Weights of a small GPT-style language model, trained from scratch on English Wikipedia: RMSNorm before each block, a variant of Muon for these matrices.
MLP neurons of a small language model. Each row is named by its layer, matrix (gate and up: input weights; down: output weights) and neuron, and shows model dimensions 16-79. Each number is 128 + 32 x the weight over its row's rms, rounded and kept within 0 to 255. A neuron's up and down rows have the sign that makes its largest values positive.
After each neuron's rows, "fires on" lists the tokens most often at its 100 highest values on Wikipedia text that the model never trained on.

L7.gate830 [157 126  76 153 120 119 142 130 127 100 148 164 141 124 149  63 178 176 126 143 113 146 133 153  82  96 102 178 104 102 170  90 104 142  43 113  86 142 156 141 148 177 110 153 117  84 100  71 182 162 150 133 157  99 152 112  71 144 145 129 146 122 112 113]
L7.up830 [143 156 152 134 120 165  91 166  93 132 117 116 152 155 141 121 104  83 117 116 148 214  88 112 110 200 138 136 140 141 142 115 146 106  88 129  85 144  98 136 162 124 144  75 128 137 138 150 174 115 174 130 116 141 165 116 133  92 193 142 173 149 138 112]
L7.down830 [146 199 161 101 114 178 116 139 186 137 183  32 101 146 136 147 159 133 137 112 189 169  84 168 129 166  74 125 147 182 112 192 152 116 157 177  95 151 136  99 116  95 162 100 107 181 149 137 122 166 157 132 164 152 133 155 147 153 137 110 132 198 143 165]
fires on: " a", "–", "-", " 3", " received"

L5.gate841 [159  42 134 116 117 142  94 126 149 115 150  73 134 127 144 108 131 138 154 119 103  53 128 161 140 158 146  80  93  77 151 156 126  78  88 129 145 146 125 156 166  77 162 129  66 159  98 118 147 112 160 179 121 199 131 118 127  47 173 144 134 101 147 140]
L5.up841 [ 55  84 161 157 117 118 143 139 102 100 182 196 199 146 148 134 199 142 144  99  78  94 156 120 109 106  83 140  88 118 175 113 159 170  69 127 151 113 109  96 107  81 138 120 109 204  81 135 150 170  88 118 141 105  69 104 146 112 105 109 132  86 194 124]
L5.down841 [124 128 141 168 128 140 141 120 138 200 127 133 150 134  90 150 117 172 135  86 137 123  61 145 111 144 109 163  96 114 106  76 174  78 175 135 118 122  91 138 131  70 128 155 179 173 123 106 119 234  75 139 189 126 109 115 161 109 167 126  97 160 198 150]
fires on: ",", " ("

L5.gate669 [ 70 127 152  99 139  95  84 178 143 152 129 114 115  88 134 121 145 130 155  99 122  67 109  86 150 131 176 146 171  91 184 138  73  50  90 141 147 168 121 129 150  88  88 142 161 120 122 107 123 157 128 157 118 159 128 130 202 136 108 105 146 162 147 161]
L5.up669 [168 102 148 138 127  97 123 118 153 123 122 153 139 124 143 123 131 118 135 104 182 104 176 123 134 163  73 155 179 151 134 141 135  70 124  82 115 163 117 152 129 129  75  67 147 144  89 126  74 158  98  67 116 151 166 149 114 149 153 138 116 115 132 118]
L5.down669 [148 158 128 144 126 106 128 146  88 133  98  87 181 182 148 172 101 112 100 120 107 133 140  98 196 174 114 127 109 160 128 148 156 162 155 114  87 218 135 117  92 136 134 156 129 131 175 180 169 101  96 150 133 122 151 105 118 165 155 122 120 152 106  96]
fires on: ",", "),"

L5.gate1480 [166 115 102 125 150 106  96 110 161 152 111  88 124  68  80 129 137  62 152 107 149 169  80 113 125 160 164 146  86 149 184 149 125 113 146 114 173 159 120 150 172  97 155 112 129 129 142 149 111 135 100 135 140 158  90  58 178 173 174 160 118 158 155 190]
L5.up1480 [144 143 159 136 121 105 138 120 125 126 153 132 141 182  91  76 129 116 155 105 103 130 138 152 129 119 167 127 191 233 119 146 114  98 192  90 106  96 141 120 146 118  72  42 101 147 102 137  94 116 112 157  15 166  99 168 175 111 148 104 123 118  98 156]
L5.down1480 [131 164 170 130  69 142 111 117  90  47 105 141  88 151  90 134 128 118 109 120 144  77 160 167  85  91 134 101 149 137 135 122 107 148  79 129 109 151 204  93 145  69 115 151 166 149 133 105 138 105 123 151 112 151 218 136  91 151 129 209 125 145 100  86]
fires on: ","

L5.gate1643 [ 96 137 138 210 211 136 118 143 114 143 133 172 137 107 122 164 169 154 101 129 132 107 149 148 138 120 100 104  75  90  97  77  84  91 118 111 123  72  76 128  62 124 131 207 160  71 172 136  61  58 143 183  76  79  91  82 112 198 120 154  90  76 138 186]
L5.up1643 [140 142  97 125 167 137 173 125 149 103 169 123 193 149 161 129 107 127  68  99 129 113 100 160 174 161 135 109 111 127 123 118  77 132 150 131 145 119 116 158  82 146 152 164 139 172 184 156  52  29 143 114  66 196 139 158 123 178 109 108 122  94 146 170]
L5.down1643 [102 108 150 161 111 101 182 111  78 113 130 128 118 202  72 118  89  82 138  71 118 149 146 151 150 133 114 190 125  96 167 173  91 131 125 110 141 130 117 108 109  71 134 116 137  89 162 135 150  12 166 141 119 159 132 168 125 151  99 185 144 128 142 149]
fires on: " '", " (", "\n", "/", "-"

L2.gate1011 [ 84 128 225 143 145 182 135 183 133 179 119 160 104 114 111 159 156 160 147  99 129  77 130 166 116 147 153 125 163  81 144  94 200  70 118 148 119 143  86 127 134 118  92 100 112 153 133  91 183 113  78 105 194 167 185 153 123 156  81 195 140 139 143 126]
L2.up1011 [ 66 114  71 151 255 133 176 189  84 136 120 172 115 159 125 108 183 169 106 143 138 101 127 106 142 119 119 138  83 168  87  81 165 124  93 103  93 125 180  49 167 140 131  63 130 102 190 162  69 107 137 146 144  97  95 103 120 158 125 211  87 156  89  95]
L2.down1011 [114 108 113 157 127 111  89 140 141 164 151 187 129 150 159 190 155  88 182 112 141 114 133 129 124 144 101 108 125 174  95 137  96 138 161 141 116 128 184  99 203  96 117 120 102 121 136 119 133   0  94 132 176 111 126 117  74 163 157 157  99 150 134 104]
fires on: "-", "–", " \"", "/"

L5.gate1307 [186 114 168  65 104  47 150 101 131 150 146  97 177 143 181 146  96 146  98 115 122 122  89 157  76 152  99 153 104 104 168 126  89 161 129 172 132 126 156  85 156 114 162 104 138 121 150 122 143 208 129 137  66 168  69  97  65  76 150 135 125  74 108  71]
L5.up1307 [101 138 156 167  99 148 103  88 126 162  86  77 151 146  95 119 149 190 178 126 166 120 181 100 118 105  66 103 105  83 133 119  43  61 111 182 162 142 147 108  89 125 162 153 122 105 147 128 155 148  58  67 135 126 133 165  93 116 138  72  98 146  79 146]
L5.down1307 [138 106 169 100 111  79 139  81 135 139 129 143 170 163 130 152 129  72 118 152 120 105 155 142 147  79 113  66 104 124 124  83 101 116 174 122 133 153  56 165 123 133 146 103 145  92 138 102 126 107 124 146 152 129  96 155 105 106 154  74 152 132 108 140]
fires on: " a", " un", " not", " \"", " over", " first"

L2.gate18 [169 137 137 140 125 118 170 159 110  85 114 144 117 145  95  67  66 133 160 110 140 199 114 107 113 125  87 137 135 138 131 135 123  88 151 111  89 175 111 142  76 111 121 163 105 193 107 119 140 158 192 168  85 167 184  99  98  90 156 173 117  77 124 162]
L2.up18 [108 131  97 198 148 107 113 141 135 104 138 122 104 121 106 166 167  95 121  97 139 193 159 133  94 109 128 168 137 119 184 134 122 124 118 158 119 118 128 134 137  83 146 137 140  89 150 145 123 147 121 109 165 157 108 113 108 177 124 177 109 109 119 177]
L2.down18 [173 161  87 125 193 162 147 155 165 106 113  76  99 153 106  79 197 135  97 157 109 101  80 118 140 175  32  68 138 141 127 122 117 132 133  52 145  98 117 171 118 149 100 116 106 129 100 131 170 180 148 146 133 109 122 106 136  81 116  95 140 106 148 136]
fires on: " |", " race", " each"

L5.gate1576 [112 130 106 121  89 105  78 141 149  96 127  88  89 107 130 176 193 128 100 107 146 112 136 134 105 109 102 115 126 104 144 118 114 139  91 205 145 116 188  98 107  94 123 100 126 112 160 174 116 195 190 169 139 127 156 102 181 119  62  68 102 148 144 166]
L5.up1576 [113 165 116 124  85 134 126 164 125 143 116  66  76 104 107 139 182 112  83 134 181  41 181  98 150 138 123 174 124 141 120  99 130 110 173 130 161 182 141 119 125 139  91 138 170 149 119 122 161 125 126 175 157  75 199 137 144 123 106 210 119 132 124 151]
L5.down1576 [123 156  85 133 110 110 117 107 109  97 111  63 118 133 157  69  70 126  95 168 132  74 117  98  99 101 145 158 139  99 186 167  89 141 154 103 140 125 154 134 103 148 120 130 114 160 171 100 100 223 133 100 127 113  94 118 105 196 189 131  98  96  80 131]
fires on: ",", " not", " on", " of", " ("

L7.gate800 [138  88 156 148 147 167 147 116 138 101 125 179 165 160 146  93 162 132 139 146  77 159 152 167 145 147  59  54 123 149 160  87  73 157 171 127 182  85 189 157 141 135 117  42 160 120 101 142 112 124 152 166  94 112 106 141 128 109 163  82 176 123 138 110]
L7.up800 [154 154  91  63  83 135 160 209  99 102 134 131 132 184 145 125 156 128 124 132 127 123 171 135 143 125 154 114 173 162 142  53 159 129  98 121  95 169 135 175 120 123 145 161  99 113 127 181  59  76  72 180 133 119 110 154  80 178 138  74  88 157 123 145]
L7.down800 [ 86 129 132 157 133  73 127 102 124  86  98 204 169 111  56 153 148 105 106 136 110 162 197 109 161 127 118 134 156  80 158 136 193 110 134 170 122 118 149 178 138 122 151 148  65 132 115 175 124  54 166 127 122 170 192 110 124  97  98 107 122 123 139 166]
fires on: " |", ";", ":", " and"

L7.gate689 [120 105 128 127 154 133 109  63 142 153  94 129 126 142 115 157  61 123 168 140 143 134 167 123 111 167 125 130 118 108 141 200 140 110  99 114 166 114 120 109 131 135 169 164 124 143  80 109 169 115 152 153 134 127  92 132 124  97 162 103 157 110 134 140]
L7.up689 [135 126 130 190  89 100 134 129 114 134 149 105 182 121 113 115  64 156 128 163  88 155 187 127 122 159 109 151 144 148 134 114 208 138 173 125 175 136  76 141  87 155 182 170 113 131 107 124 129 167 146 173 173 100  88 167 165 112  76 126 142  87 215 115]
L7.down689 [152 128 167 129 127 204  82 105 171  84 111  14  94 132 146 166 110 122 120 119 168 128 167 109 120 119 213 108 121 128 122 113 120 123 132 108 174 131 101 121 142 120 102 140 124 172  88 125 186 115 180 101  89 148 121 119 119 106 131 105 208  95 180 113]
fires on: ",", " Vol", ".", " ("

L7.gate807 [118 157 119 108 168 143 129  73 129 167  78 198 122 159 105 146 131 183 111 116 126 146 164 109  58 104  74  95 122 107 146  83 124 111 131 141 151 126 119 113 136 172 100 124 215 125 188  95  81 141 134  96 131 132 115 139 117 164 151 121 134 178  97  99]
L7.up807 [145  71  85 135 130  87 141 183 161  87 117 123 147 114 149 132 145 133  54  97 115  58  90  88 113 143 116 117 120 163 108 102 108 114 119 129  86 201 108  65 110  35 168 173 203 131 104 135 109  28 131 131 115 160 170  56  99 162 142 187  82 130 125 118]
L7.down807 [ 84 180  82 140 154 130 109 111 118 161 119 127  91 137 157 120 113 122 117 114 128 150 114 156 162 138 165 146  82 163  75 127 102 123 129 120 153 159 166 136 127  85 159  84 128 107 105 136  98   0 102 110 109 126 137 200  88 136 160 109 142 127 134 114]
fires on: " \"", "-", "\n", " (", "===", " AD"

L5.gate595 [187  92 134 150 127 153 142 161 200 131 192  81 123 132 146 102 164 112 185 152 109 135  91 149 192 119  97 106 153  94 143  96 125 119 174  97 163 149 109 152 137 128 120 140 124 123 130  81  99 126 120 193 141 122 157 149  84  91 129 136 143  60 151 137]
L5.up595 [ 99 127 128 128  90 104 156 167 158 133 160 126 130 179 133  71 145  88 106  75 129 134 119 119  66 122 138 185 131  76 131  96 162 108 170 156 107  76 153 104 103 106 158 120 126 119 158 126  49  99 102 181 149 156 110 142  77 133 129 175 112 109 161 149]
L5.down595 [135  86 125 134 141 136 100 131  91  81 171 127 119 162 130 150 157 103 157 156 136 124 113 135 205  96 131  80 116 128 152  78 100 153 121 139 138 154 133 175 185 197 105 158 111 136 177 176 155  49  96 122 108 175 171 121 124 162  90 110  97 159  89 146]
fires on: "-", " |"

L7.gate1665 [144 154 135  82 144 147 186  80  93 127 143 132 122 115 122 153  88 148 161  76 136  93 166 115 176 156 116 136 107 105 129 164 102  52 200 129 127 152 104 124 209  99  58 168  70 123 124 101 149 157 127 188  94 178 133 116 183 101 124 132 196 158 167 166]
L7.up1665 [194  83 130 165 153 107 156 137  70 201 112 183  82  89 140 120  51 165 140 136 195 133 153  66 157 138  81  94 142 165  84 142  94 174 179 153 199 193 178 128 175 125 119 137 137  89 141 134 148 159 109 107 151 159 120 131 144 119 144 130 136 159 138  97]
L7.down1665 [121 127 117 119  90 112 127 138 141 130  79 112 127 121 205  93 113 172 124 149 149  83 117 137 135 159 124  40 159 175 152 185 120 146 104 205 125 189 104 114 165 167  50 148 142 136 134  55 149 169 169 117 169 127 123 172 114 187 109  78 117 138 144 169]
fires on: "–", "-", ",", "|", " in", " March"

L7.gate1159 [133  95 108 138 136 100  63 129 131 228 128 206 225  92 185 158 151 155  99  56 127 190 140 168 147 154  83 114  97 108 149  72 123 107 145 132 138 140 188 154 130 109 136 108 123 152  97  58 127 118 142 142 111 137 189 105 130 188 154 101 124 122 112 110]
L7.up1159 [114 135 151 163  97 102 130  65 140 115 122 130 127 110  97 174  96  99 128 109 146 169 131 159 119 118  85 144 111 120  63  90 132 150 161  94  91 107 100 133 148  92 163  97 140 170  82 115 116 153 159  78 162  95 145 101 143 104 131 148 137 170 124 125]
L7.down1159 [127 132  79 116 115 135 142 195 172 113  84  88 145  98 118 142 231 165 102 107 136 158 134 189  78 164 125  98 138 114 135 164 123 178 169 158  69  74 170 110 119 132 137 150 137 178 114 133  99  89 111 123 158 103 178 166  82 102 101  83 118 152 178 114]
fires on: "–", "|", "-", " the", " in", " ("